config.yaml
d_model: 320
norm_eps: 1e-06
rope_fraction: 1.0
qk_norm: false
parallel_block: false
extras: ["capped logits"]
init: "normal"
init_std_down: 0.011
schedule: "wsd"
batch_tokens: 65536
train_tokens: 382100000
steps: 5831
MLP neurons of a small language model. Each row is named by its layer, matrix (up: input weights) and neuron, and shows model dimensions 16-143. Each number is 128 + 32 x the weight over its row's rms, rounded and kept within 0 to 255. Numbers have three digits each.
After each neuron's rows, "fires on" lists the tokens most often at its 100 highest values on Wikipedia text that the model never trained on. A number after a token or word is its count.

L6.up806:119099095105112124050146157120130117141135089135163115158144112101116088168110066121086156177149094148086130131182181142062137149161189127140167056153116111131125161136164120153094083133123138156135111162107101155143122160106126127080133127084110146085144144051124146037128105092100142145148179126109159153134068064152154146147179198107113130131134119094136119120161162064132105092124
fires on: " |" 66, " Party" 6, ";" 6

L6.up465:075102136123137189115075134103097125107115129082175145076129191151177120137124154102123154119207117088091108122083108151095122102056131142117138083142150203165174092141097082118164082101067122153110105123174180129098154157123163078105126117089166129156155136135128156098175167123110067163079116164098155167062089117031120117159102138078106095143108189083091173148131149134189096168133
fires on: " and" 53, " |" 8, " or" 4, " was" 4

L17.up318:115114138101100174111101120126108114170137103114148068097116074118162155094128054082094139131139177110129160123090112170112149091137105105128115160137144163140136148146093172122181168072154105097158112101070068098093117126082174158133175038111154179146102084095180141144087082116120146068103104072101155116048186099132127102127164101102145074106168143119109102118134153169182117106147
fires on: " |" 50, " 1" 9, " " 8, " 8" 5, " 6" 5

L2.up1158:214123096126086131102135130109082121111152181076126115080135116123141144117098159122120118098102108159152128153163155152119090063106156126161146133170158103090165093142164129118154143120133162168074121135105124103119099125129153137113108152063171149094121101097157135153062099112114152093147217104137119057150113133178151182095069152156149120118150146105147130127098125128131166126122
fires on: "ing." 23, " time." 9, "ician" 7, "ical" 7, "ster" 6, " Washington," 6

L6.up1055:121107112142124132047156224104146096122139092118170145112103156150091166054168122136111126135112104085130151100178192113177127119128148154144154126117145122145115128074118108117145192157130181125102147131117143141124175176144106128137106129156176126106160143087111114122121134125175154106100135154086126155111109120110150125152116146110144116152088141105158097156104074054165167069167
fires on: " |" 57, "p" 7, ";" 7, "t" 7, "s" 5

L17.up562:083083096196158125161128142167120162144164136168115115121178171133113111100134074132131122086150139176078128113112138099111099142117115122111094125137108121078125142087125142122108154126090143109239141202156059143099186149114197193133172093156144135125149120141127170117114149130097200090169109104150093135121146097117058102162046130134115087120142147093108154163149125112111082132165
fires on: " Television" 19, " the" 17, "\n" 14, " TV" 12, " The" 8, " " 7

L18.up813:130098155145172068119138166100100090059087159107128113150087142122111151138103054094106124122158153102100160166112160166114121103132138105142171119111110092118115127160107131069083131116100163124116157158109151151188058135135135191147139107144150123114103172157153123128068097061120143115125113128212046130114149071088121093164160158154125163150101186074123115122095107133081161058152
fires on: " The" 24, " the" 19, " a" 10, " @" 6, " \"The" 4, " |" 4

L6.up1532:056112145132131151129149067159134131168113103184138129193170192125087172099072109122157126095140133167119093088112170170120131139173115091147147110098109161141109185153147117096092162125144129126089165136143090109168107146185126103119175159137075122108102135118112144094125140114071092123130145123145085040161140149152192105134089078123084155109090090141140106072126135188107156146145
fires on: " World" 32, " of" 17, " Other" 4, " Czech" 4

L2.up623:110149145138112189070110198092085107124149173133094171157127121125079134155140089076135120198120053144150145119134150120119147143093136127108070088158116083099113136159140139139099174146159107169160149112069088133169044134116216088129138141109078153058087135064085108136115094118179127140163149062149112098156060135124176111127160152146103123151148143141115172142130157212081069056121
fires on: " while" 51, " although" 13, " While" 7, " Although" 6, " whilst" 5, " though" 5

L6.up1327:127085120164080135097098139110141162163137072089148112110127182154151129133033132124087141140074049148105090153119169132132153104151108126073166106112217128131162109133185107192151107120121092139160157133165109122107150166115102116122140163132136146174162132121125143099104111121092120137142104121118103107151119091154119182106131110093149150087172060076102107132177135170113110102129
fires on: " |" 93

L6.up744:116117114141131102132112130109088119145125117109136134149175131154160068109122164072096159103106143175122124134165078231174166145145143116195122115121084114101130106159116143177188199126155158146104127108114060136105091158135116121081147135135125213114138139151096091087178190123099150166159101202178159077116125168119150123214152164153077078106149178062165127160145050171157121095129
fires on: " |" 74, " medal" 9

L2.up740:110106131090136126107138080138074108080135134180080109073146172138101135130104169094105059127157033112127125165159167150091121120085202146070125108117115114149128121108143089197104071138080045175122117104141070152116152130119073115162146163076150074124154139137155131154194163117144108116136159172105111144106103173130177105169181180116062196197144156115055213129097068171127130098170
fires on: " the" 26, " Twins" 7, "A)" 5, "aker" 4, "ube" 4, "ed." 4

L6.up1459:095074188160123131133103147113112158221125152094109124139149098158132139193145110135142145179148178099113107076126111100122174093156155158131171075120093139139110118121153129086132106120122132137136152126221129150036151153146082131117131087093110192126126142062089144107152095166107100131090087096165176097107101132078175143111105089172140127112123126146126178101095099146131147133168
fires on: " |" 55, "|" 9, " average" 4

L2.up1348:072161100102141180154124145092177175134110112133097141182082104062118174070154164111088076167115116163108151080130163114133094146224122130178067153083087110164156184073128173171189173141147144185160157172123131124160147087072109139164098107106147136100149142110109145127118156140064147104144114101132129148107095098104137151164158117080149124095098128156145096095139073183105133101120
fires on: " |" 45, " " 38, " with" 9

L2.up851:176145122146160090062095151102169162114129127139114150093178051132155158156144108110218164155098149127135091096088154144088163116113104113126133096149070115133147123130120100085190142134139105128193120110177095171141120125125094129148172141110194155152148134099083125116135081167100095101139091137082138098062128100109144155107163120137147133112114152093106088107100127092162021141090
fires on: "0" 32, " 1." 11, " 1" 10, " 3." 7, " 3" 6, " ." 6

L6.up707:077131124156127151101172152103144133181131194095069110140173147152151185184111173110136090113111102145141189079091203132133160113168141113086180161117132082094072103180157165111137127165128103150059159137084111117126082184106119053088104163111148088117090136104100137149162097117092054167161130116127127074094116122141115166174169076081076110101168079069125212141094137156153133133156
fires on: " However," 23, " although" 13, " Although" 6, " but" 6, " though" 5

L2.up1287:139084118159092168115070152135066122136128147140119129065157138182125079172192172110162180130125074102123158140172138175082180187171143081163157122068173087166092151190105160095098130101101122135152124118148114107139139149155149101144176090150100085227164129133122141092103113100130089076112101100107152158097147089122101147159123115129128094137143164166185065121110140117116146064120
fires on: "a" 23, "R" 11, " version" 7, "]" 7, "e" 5

L2.up219:137060162119124103144141106103135135153128150143156113090182108101141101089127117075090103177021101121172138099145091123178155159098155185162147091084100107111133075134157166123144128111098190182149141123119176140168111160120112114108150140188137130067181079114102062105073162088150167132050106172122123094136086138147149220076123103152123133139100128150139213132121087178146111168179
fires on: " of" 99

L17.up851:142122152153148132124105094078105092143082121072137116135124123098178130143102163172153137082218096110148094167128175194129116103143131131098099168094103114197142126175134195149125182132109133156143182152100156136098181144145177126171113161117173110112123098116183136161141146047132190126108116101111073104113183123173121109072124130086120146164167142097130094166091154092154134079090
fires on: "R" 20, " \"R" 19, " (R" 11, "-R" 10, " 4" 6, "3" 5

L6.up1228:128173084087099184151157155130083125181139112112107117097115138140166107132091123065099140143204109125108115118101167121094150140111127139151139110178138093131126154079126131111041133101150167188082178145102094121079160064125108115090099117132155052127147111123112125178163131130152164116094136063146147123134086106091135150145115162160118155112184150070103089106103059134166133103132
fires on: " this" 36, " |" 36, " of" 12

L6.up215:142122106116128116109134111121148195088105114125110099128146140157161169130161140097136091078129127137104101101136161130152131143195130136147084184102118155162107152136146133085068144128152096080133111196094106140103186119107172131168180057146147100186134148103056155158058122097103151165179126163157112108160144066132124114187082087133116081165170079147105161099140125132118116077135
fires on: " Television" 19, " video" 8, " Party" 7, " TV" 7, " Release" 5, " Season" 4

L17.up1213:102070150220138115141102117089090091155099131083151119119120154088164108127090141114058130139132129106063107118118178112158140047102194164132111120108095139099184126115190161138120121133117133161151103160142136114087138172068113134117089145062162098104122188099108163065140142167162114101117125173164133154116170083095180145114102099143140130129127142136173147152100111108207093138150
fires on: " |" 48, " Episode:" 11

L2.up401:121087115076172138160192154102102146140174117117109079129150102109164130115131154144166160127163114099102167110125108092044114054176146187117123140095109091210170057130096096176098147113127126136130067164085151100122151142123119069177118099093127086131188147096146115108176162124130179184112136115169157159092159098117150110125129042088114098198067117073116143133119128121133121132145
fires on: "er" 48, " |" 47

L17.up91:130148120125148130088109144076085119112105139088140138088107116151145162134117247102104153089080112087142074114077117130156191107173151118089101173137129198107148178187161112114191117169134153111116136173082097095106118167105164128119171034125130165135152186124133114096177091101143173152169133133117137217147193139128157156137151121157100102138139117162134122108160140132136071207081
fires on: "|" 47, " York" 4, " RT" 4

L17.up1546:182108107093121150154082080109123083102107081121089153147210121139099125151153060172097112103196163087147143181116074110094110149141158172152115124152164153142092195161099178134116152085132120084118152150077156191182074096226135101161122143105126146129095046123142133146214100086208131138116113124171127124094145071118096086067159158111132136119141141148132141116119110178147131167092
fires on: " |" 97

L18.up67:144121152188148139079142112127123169195090115064136131166078130091170144131169131151117133207072161126146130100120088220104210188150109108080184079154119154105130061174107080191084054093148144037095138146139133129128124136104120097129101139128158108167100061118128108085119093113083135144110107130093101180140112124154102119142107075127146171173123114163139116168140153115137153148130
fires on: " the" 28, " his" 26, " her" 8, " their" 6, "'s" 5, " its" 4

L2.up263:172151123175143170150085144124166121166137160135139062143141056143086144167148123123148094155140152052108066098096158116163102141158114187138102094110161115064157134152109068109141132119179136187159180084122112086128117096135152115137183136094108135191161135133155158104143097121126172075136112080152156163080128202148117076137164100121128093165116110142165096124146200160134142163119
fires on: " when" 16, " where" 12, "==Career==" 6, " ===" 6, " time." 5, " on" 5

L6.up1455:138116148156101095117114095134100152089146167187141141156157086141100139071106169183167118120183162120148107165116199120076188127107129087097160145122153115122110141102131086103083130137115124128133090112139146142144185153164152104069112150165102140124174112135129095095170119090106086120135144146100128122112182137092163129151168119134174131123153107076113142136144124102110128159131
fires on: " 2" 53, " 3" 11, " −" 6

L18.up122:112162151082106104151134100135146184127143142082111067174176095165166069104101112136145157156150106094180144110105133061152124216106128153081129149153146095208182116134162130136139198139136205106099097144111154104094073093181151111066108157149082173077139130180131137030144167116121145137153150148173097133169133091090118107146201186117095086137132197085190106176149164159126136131121
fires on: " |" 39, "ES" 12, " 3:" 9, " Western" 4, ":" 4

L17.up154:128126117239125102125151097133146132104150227121098123160155109083073027100155138124166118128155098092089176143065041118177049127167077083113128146096181101118118118141138122149114091090112133098163116151133115136102176142132082085143099158096172086147096055121175148165176100078131109144082093160163202159085189110130161145117125144113121123128138092112095136154140118192130088125125
fires on: " |" 59, " the" 16

L6.up1489:084122099137178074100061084051195118120080146104114115173134122098096152104163099137118154113110161155154125125107146121129216097134097202142153120156128109132079169171181131124112132136072170158082105140146190081121131118157152087063113182091070142114112108143144121106093135197151178176098160151124056116087144103129119133084151099102115121136136066135171153150133066126162153156111
fires on: " not" 46, " to" 25, " without" 13, " of" 13

L17.up1015:190121107122069156125102122078082121069134169113148116192137149121118154113103100142110131175178119158067151084136138127145125102078127112107177106160150066121160105068114170131131143076122097067145156055068124187126041135111119130130136103036114164119157117104125186129163112164093181138116141127109120099138158117112142118109209075080109084081107172119117077131084144144168119132084
fires on: " |" 34, " 1" 25, " 1R" 16, " 2" 8

L6.up1040:092142138127097138105136081099122144079079079173145082142147135136146160160127144108116133054165140178044104106124169131063089176158101131086153114141179112152110171100171149148082080133131184178076178163085145133133079136166142173176145161112140109161060186163117128148128134105127098170121104092148123167163127069079148126131124099081163120054147103116103098127092134178166213155125
fires on: " on" 23, " for" 16, " about" 10, " to" 8, "ing" 5, " On" 4

L2.up530:056115147107119108093102108112182173182148153148079113060130081145144051141030157121116161104106140130178117121122067147100167098120116106171052184123140150105100123201134126148160109089172078107159119083108106079192060095141106113126162116133125106187154135122076136143124155135122118086169173093171114121133114147184133131140163171139137127071049112183086112134145089130114124111115
fires on: " life" 21, " years" 16, " year" 15, " year," 6, " life," 5, " months" 5

L6.up398:162091106123160065107120182076059145099134115133116157129153084155120139142110160159117123141178132121128122119140126190136112118157123126154086094123175154141102155117123115089176032104140118156162133148108084132155121103197082143098168115138199209158155177147176141101191129164144151170156092141112192138135090122187120127150176179130148149126147163160119101163101135109163127161147
fires on: " 3" 23, " 2" 21, " 1" 11, " himself" 10, "  " 10

L18.up563:121109105155108131090165163103105135100189182123181089153116125111102132131084059166167092043163176135142129043140157144126088073136113114068133174119121197197156153146107104166137111127114073107128149195128073113110096154135104137103140146164196161136155047098153132149200172151094111059154119133074143142099127142106111131207157078109096074111081193127128105110115102155151100133153
fires on: " K" 38, " C" 29, " M" 13, " H" 11, " G" 4, " T" 4

L2.up233:143085063144107184182128081203109162146107125190133125098101148156130124128138111118154156086147121130122110109173119185197097089123133126123174152139147141111179141105164170067103172085080118163105181118061152105141163100159078093125094124072149101110143129139158066117155177154083134102145157151118103116123098187189143193152138123154125146115087112125192157117141128097136111076128
fires on: "e," 52, ":" 23, ";" 18, "ing" 5

L2.up1146:090125121080159160097121094144124130144110203093136115174161124100144083162116132113121193114122134196177065096193135128098078165109185116115161182166144144146084159098171118077167082119126200108072107083131154136162093117162152125068076161163054100159094083129183120127124132125159130126124165116123162115146097145128066116153098181161070088140124184113094093157123142148122163157120
fires on: " The" 50, "ire" 11, " by" 8, "í" 5, " Artist" 4, " \"The" 4

L17.up643:123178078115164127097122127081165025118100129122116121047186101131131128121146111103081095137114097093166130134119125073115198140151160118149102120153109149045106175144117111156142117109148135132102144147085128123140139118137111140113121089140185146123125129125112086110143103100142112108124169164127158119167170052161165154063157124122193155144128142159134182107134121131126115166134
fires on: " a" 50, " A" 16, "\n       " 6

L18.up206:115107125135097150110146137069163134138177146098098139121152156116117092081130199121136112137138154156119139129131150130162082132140110147123153125164083168148151181185109112150175205102114086141130072161132157133124117092128124155132150128136125140122070102078053114158149210089100140080171139113088169153125141116081116153135124171154148143158098079100096103127091082178173100144147
fires on: " T" 27, " Th" 15, " G" 14, " c" 5, " K" 4, " Sh" 4

L6.up53:152146043125194151129129125169140152121160110182160162157147134139120170166089106130078186130111133121076077107079119136145111099108108122131157137115139137081101076172158094120139099117123118154195131144151154123155106190127131132159116134143174102155123152125159128163131114163163140139139083143125092061157092102086186148087141117108120119121144143089177123143159127169144133146142
fires on: " |" 77, "M." 5, " 4." 4, " 3." 4

L6.up242:155179115102159080129132105094113065187116143150056227074122131081121066087133132088125152152088124123134123139087115145118197145092143129122144135102152135101163147116145121178096139169199099182182119148066137099088159148140065089143076106181071142139127116105198091132116161182139179138150121151132094133142136072142154128089154096158087139113129155185174163085119112108109171132148
fires on: " |" 43, " a" 5, " Yellow" 4

L6.up605:148062063104107123148179172134122121160140138132087152141118130185128115132192156080114115132148128194150114138075124154181182134116172082161121129120130060087128119182131177166149129151122173109141127146125115122120075115154137164144139075140132121076166094097124085085177130099146169097157146124159109165091140148136136121145092144098131079111079090051175176163121130157111112129129
fires on: " |" 56, "-H" 4

L2.up1560:137143089142146126162118074103109198111069115168136118185143090133156117120079125133090104124189178123099120138108120158128119152209110170115137091131098124129142098138159069153175180083104125120132201187081138107135110108180164070193118111122088128135083092132118155097167089160126092176192149101147089154092086128119096066170168137092117157096141086092129129135130155167111117100089
fires on: " the" 57, " for" 10

L18.up799:203128187137094123111121090129101154144122098114156138109114151069147134155112130163151142133147093071159132144123210091107093141101107094088166150145135157148147112091049153111116154173121106132109136126115122136099139196090147152038159111129155140074133112118205155119144131062133136105131127087101120151103098087120083051117206094126142125147144115127105107147130045155117150105064
fires on: " \"R" 19, " was" 16, "-R" 12, " (R" 10, "R" 9, "el" 5

L2.up1361:113131106117104148118084104065131103133075152078144087085182115142068194121196129067109129100175144111101058157098152173165151157079132149094163149104120121066148099126169142112112158102101133143159154144093114090127113082128100148154096160155172173165072170125085155113169142109167092103126080123152175111149129118170092149186123096147168135118109158116158170124163147189118100098144
fires on: ")" 30, " PK" 6, " 8" 6, ";" 6, "g." 4, ")," 4

L6.up207:135161139118146055081084090171143128124117139158087179213146109084097151161127089097095162157111125096137150106143168080083121177160128081123065093188162169092127129056158138164159102192107101120096119112138125117186146133117066105123140115129146144159116169051148122170179130170115104134154131098155152133197104129085148146141190141173081144156142138143129139132105170190151124088150
fires on: " of" 28, " Railroad" 19, " Stadium;" 5, " Story" 4, "ando" 4, " Bee" 4

L17.up78:081169106150156131130136112151134190134198110118126169162157143119155118104125156101166150115147087163095151152086200094149099137164115122103120142114144147177103124103122122106167118058101141087170105134125171105085186109134126163170126134161150116100118190102132077101111108076062086096109076120117184137015207110149186098088150111173120116155136057076071142113105134192086154114182
fires on: " |" 51, " a" 8, "," 5, ";" 4, "es," 4

L18.up542:129091093074130142059071150127121092189158116111122067138147166081149136138113140144139170159151160179132188130151081154081117137156066124128127076082110127112106119141119112076112114130124117152142110091143129130164090140222112218140137138101129149145147157132083133091061120087134113172125120140106122129144069113120099140138120203129177069146118142084151067127154118063139127150100
fires on: " |" 38, " Sport" 9, "|" 8, " The" 4, " League" 4

L2.up868:087178124123204144119088141042147133154132176142118081125120167087149113128118139074120110147122178147103134121154100155209146108148087136156106176116118109155178164141124083118139131099053152112128106115133123133135086170138114088093180162159102134172138155107090109139174104149167125182107128111130106173154057108114167131202101014031130121118137115117100125106073140124152121117118
fires on: " |" 88

L6.up1169:169148110126121119162076153103173114107100183175147099129088117120119100123111135134099157122120184150130122115098139124134120158129158143106068150076122156090135149079131072150147109114118147121154147144133124076137075224101133116119108090109047170119136135126116123172102128096119128106158160097114120136108184095129122088182121089075087090153142242161113100119139099131162134079143
fires on: " G" 43, " another" 6, " south" 5, " north" 4

L17.up904:136125166068110138137155104105082133199167169149101171155150091053156141130119137075123131152097106101149161130091114094080154086129128120108130120125100100198204099078116138080124094129148122101121122148150191124170089098132057069109102098131136114151130179154123148150175149125152059140117163119150133118137119111128126200094137123155096126151169123105111139124139118115174143128072
fires on: "|" 62, " |" 20

L17.up285:116141140137160133179095140167131134068126184191105083107183100092130118176100143151108074065138149115107105123134156162128086126096091125150188074114138165159132177121112157177118148176105160112120106114129191075063147115144174083066167146096068090174112137119137140149127143157177096114074103164148126097148152052160112141178153177080125126103118108120150103089146057140139111077177
fires on: " |" 44, ":" 16, " –" 14, " -" 5

L6.up475:164086114130146122133177131121199149176134129141135183125104141102106089050081097154134134169131124181167167107139156166146112127181055195154142127102114137144213154122106075173107175130179152097111185142146117148118113079157107125149103158110166131145140097135158170080068155089125110119163187109143147109152148123129076133134091160138162125092139108143108104083164125152146109095153
fires on: " |" 96

L6.up739:143126090127118139173088127143086089114188123103135103151166140144157181144119115128125206142115196133125088125154111131162135136110133167091208139128124137158132096121172104098144146138113104223138165116120108121118160111150145114130153168108113127116142145170087092154134079099081135174131143129123145160109142150170091165121157151106166116183094115145163091098151104159117105137153
fires on: ":" 17, "(" 9, "–1" 7, ".4" 6, ";" 6, ")" 5

L17.up122:116108058154081180149071149179145068096133135121070157114148150122085107125109099134124098125143173164067137144078174128146138160158126091096119151148199181117126224070137136163117098054136159142113146119130164124124150200156061133146136131083103095129134117126181146108083121074096101100119100143118134116121103075098173214065166143164176154212112149127156119129110071155099128147119
fires on: " a" 37, " the" 15, ";" 4, " |" 4

L17.up353:111124127137091155148078162095117172077078085108144149120111116201099120070166120126155106088123171131168158113121072163058147188166131125157115117102131125090199101106115071083118163131092108113111146127156134083153127079162130150180141109083154165156159182196059094195173124157147107139115087096143162119113157094138112088142211203144054144109118087132083098204088159118155087124072
fires on: " the" 22, " of" 22, " at" 13, "-" 10, " |" 5, " Norfolk" 5

L6.up1504:083139077123124072103142075120091168142151172114081148153174089165111195129151135156173074151042169111084131090069119128056180110171107132117159101132135131121111127135136081096098080129085180131142158173117114087148089149145131127178125087109109137183142140150139086100133105166076172197136113143144081114122130178106069145095145097081133126139098166121144125176135128095114089131167
fires on: " its" 40, " his" 35, " their" 10, " her" 9

L18.up1190:107121134171187159089177085083059143126121139178140153097084151132110137081139190148142103179163188094039148107103094166102135144153099098193123107119195162152133116089092132139134142094061162161101096184110088096125105138165171106098169140136119130159161166082081130108116115142117115089146077099147103154160145084169146094141138096107116142149179163099105141128183119144101128098125
fires on: "-" 45, " |" 17, " the" 15, ";" 5

L6.up530:177093127117124165147089110168127085140138131155161161126127144088142111119105140118055095152146087104134148081106169164154118088139145136131113139103110161115139137077133116180119185141153114113139115148097131150113085161149125105116149128125100139125143121096141164141087110067128149098179108137201099079123079138094112167109113108099117190103174095123169211098164101180131165105126
fires on: "\n" 89, " |" 10

L6.up1026:157094135150152101137121074155103127114077100139129142133112158106157102096099108142114095145133129151184101121160129110146145129155132185146145086102128137038065165106171143152159131138141133091143147086112106142186142165241090134112166089167126167121149087162129154185166158118145124101120136120113051060162087153130170135068074062103081132126113101170147141133138152148098061095146
fires on: " of" 96

L17.up1043:079134067142104127144093060131093124134106153133127106152153126119110149175071121131152141163125158136133136167159090111091158166109124134151106140173144098194060109180134121110153156100105080132122096076126127167103076134176141095090120137129100129087109097196102142103163098111082109131123172155146064109081154129112105193105168140097105120109150179123095140119125093170120093133068
fires on: " |" 31, " of" 24, ":" 10, " with" 5

L2.up1340:109142178151151148120159133082166075117181125110138131164124079154124094167159108160153150144158150153122092175109126143149125158148133170145048129194128220098089082093187137121147110087092136085140079165176074104149144142142117113098127098175182128133081106113151073147150086142162138074145097130201117142147102183117140203127075107126105122153144093125123123171078124118106146133142
fires on: " Railroad" 24, " Railway" 13, " highway" 9, " Route" 8, " Highway" 4

L6.up1592:039138096094192130140122134188134154122159185100139160106108183152144079207066117138130127165135132104129104076128135121171092157097078105153172135162169180150122135154155142153175156134105102141136110080112117159079076176118131127128171125118149105171161135157166102099083151099129147125109093167118135115149138133132124065067140100116101154127145096126136081132167079171146129088125
fires on: " |" 40, " /" 23, ":" 15, "″N" 8

L6.up484:204067139139147079103161114131126133142147174067151144169153059102184063115108136107169144255137109065126176081122123137128124146173066135121100145139111139092080120113161078130120154156173175135140151099144133138117102088130163140088126180162142146162136144120141121085083128171149138093073148095167158116076152115135163138084128111056102168117111121152130138098146169161121143124082
fires on: "-" 40, "|" 18, " |" 10, " -" 7

L2.up1030:050126064098120183128081178063131132138129090077170099105140132170092104098124190140126182133117166120109138133037133135122159120191185168091105090105043086106116125163169123198136112134131166083106159096149111122111149131075103134190127102097141127143102113113119148089161139138095165128149122158108128126088156106111108203101166098175140128085141105105097073119102168108120169102116
fires on: " Cl" 16, " other" 11, " days" 10, " party" 7, " sl" 6

L6.up976:116069101063158123183160151120132142099183133165085168164107069134130081071108094102127098189129172145128136067087098159108187083157218134118111188154115120133162126145126114148108057089113163180119145095117102132141178144167080097084118132170072154123158108124145097072101139116128125145113113171091125156131108130096141114147183174211175146168084127077185130140124114177080121149062
fires on: " " 41, " character" 6, "itis" 5

L2.up765:143150150124095105153174108142084112135091156138117075119116132055148128137124121193149165093103132106097134092120201076103122139111136103094105093095111151087145134135141170103055156143115150143160164137107138145161149121127210058066131133153104103088086174104107091162135154094068110140129055115110122136108083163135081142107127160160133150076148137096063140166110163103153224103161
fires on: "\n" 44, "or" 8, ".\"" 8, " Taylor" 4, "ep" 4

L6.up958:089143203097136130112164146099117097112103132086094097110152171112099096148160135121159122112126187097118068145115123138130122162169116107153175160162130076115169131095198152145162115127107104160165095112117083154130124111175131109143162140152115138085128110145141091104151110204126135128040100157141114129147038090157131180128141103060084120200163080051112158132152131152089129109083
fires on: " |" 71, " or" 9, "-" 7, " and" 5

L18.up205:072098080146099198141168083128096108105148101141164137119198032144064116168118145104094092148119117108130154080096125135172200102056176105043138147131103167093200085054132136117161122121086104126151170110097159119114148130146074087068191113088113128145138088040173157096044157122102114104102109163120077207181113135148107173121123146106130114115147066130117116160162100161171128196124
fires on: " " 65, "|" 10, " |" 6

L6.up1571:083107083100142097062139140102162114110095130047147143073174176113111112120111130177103078181149120154100145139084144140146160149099155170135163173112163152182154163107124111081121162136146129161154126182126161141092136160151090098079152109109105069215126121097100120096146122094112174159080094129101123134152164165080116100129103127118118091151143091107180174111104134130168083069134
fires on: " |" 53, " school" 12, ";" 11, " college" 4

L2.up1041:103133118179125178135038154122175105162187096089128135124104172124137115169059146174168172090089100148124079158096058074120099131066115150141204158080222135128117112141110114169101154101103176084105133132181124137166073128118150148134106088125061149182174093130158167185128094128128156138160126190152167150165075122140149115153091135148105163170186154145118146137109071069117154127154
fires on: " into" 21, " from" 13, " teams" 11, "kn" 4, "sch" 4, " side" 4

L2.up616:135119121131067031087103148112126049094087137162118125093036133155106136107170129138166083183097093157099093177104122120114123144151137166154138177129146089133141146063149156126133150118159160167053093140112106077194082115097133097144120140141147136083138135138095145194133129096136176103118141197164081023120073162133200195115159133192166209113184140071133174123140148115175141155091
fires on: "ia." 17, "ing." 17, "ion." 8, " season." 8, " death." 6, " time." 6

L6.up1057:099169138141169169077128111102124093159145145123128123124139146078137150110122106125222086084126142160152184067114102152112133108130095142177116107214149157130124127161154122091140153121146175152143079136096155116112077119098209059154139087121128143111132169134096140084121122071114179112170126090165140125154087091113103155165149094114142126129138072129174142140109197157103118109146
fires on: " |" 51, "C" 7, " Date" 6, " Release" 5

L2.up374:111126125161100113122127138138100143117070153058177109111113105125078069114137142088154135210084158141112132103137073155177079129125110183200129153227101150101202111162129145107128097076158138103122198155139153139120122085132167112137127125125076149053083158137155088150080106078064123133092166140116130135127091137142187110115124118104146129151135135153197161060091077131087101092127
fires on: "ing" 100

L18.up1588:106180093144175110109166134174136144114125126099141081123155086162053108144170160131138090106133168087081172112123078157163071183115113094112142142172123076184157115151118134108070147135161164136131133120199156142124134159121106153131147147096193087109163139121171111086113098115139074109122114138097165151111130085098125153104125084099050142086135127159112147145121089108135105138115
fires on: " |" 76, " on" 5

L6.up541:144149143143091121188143169137150145119095101132166139084098183091101183089142117124078155177109091169038096117120129177161129120143160155124174124121117096150141105178152159137112108164122153094082140127144146129111065123184161120129112200106117147147120113169175126116182138137104165075144162130132105094107071112127093140153102172170095126132166085113094064196130091097137185129129
fires on: " and" 65, " C" 10, " N" 6, " B" 4

L2.up1408:117174107089157087077190114109168047152080120127088141110099078166155097130142148127109146144109152170152107149129148066098117182113119151114134183139135124149198119198141116118138138195134162150111121152103097135112132151148184125099053092149164131075109078139167141144107168146114161105142124153155116159133118202123091129138152120110119107172116115118145105154107153078162144152093
fires on: " For" 12, " need" 9, " ×" 9, "ers," 9, " $" 8, " y" 6

L6.up1012:133164107163191191085209111099072126110162169108134158093147107107132168145130105139076133136143151142137071100132108151100122148147198133116098119155157109087140163147124145152097116148152153090153140121105109133172157186141101090166115103181124173201139180099072123118152108181091077075100117129115107167126121096148110170106152180195111142128077091149156193083196124110121156150095
fires on: "\n " 53, "\n       " 18, "  " 18, " 193" 4

L6.up1297:125157114100157140152131136057137138140096126123078137095090157095148092134095102184117149157190105157142163107148173146083130168153151093122172179161137104108129067121089096152137123085102110138122111141090066081138178114093063083064093118090116136167173039133118184117154105110108190137099120107185134144177080142133117073121015101117087170063169144122166135107052117151130182128135
fires on: " a" 74, " This" 6, " this" 4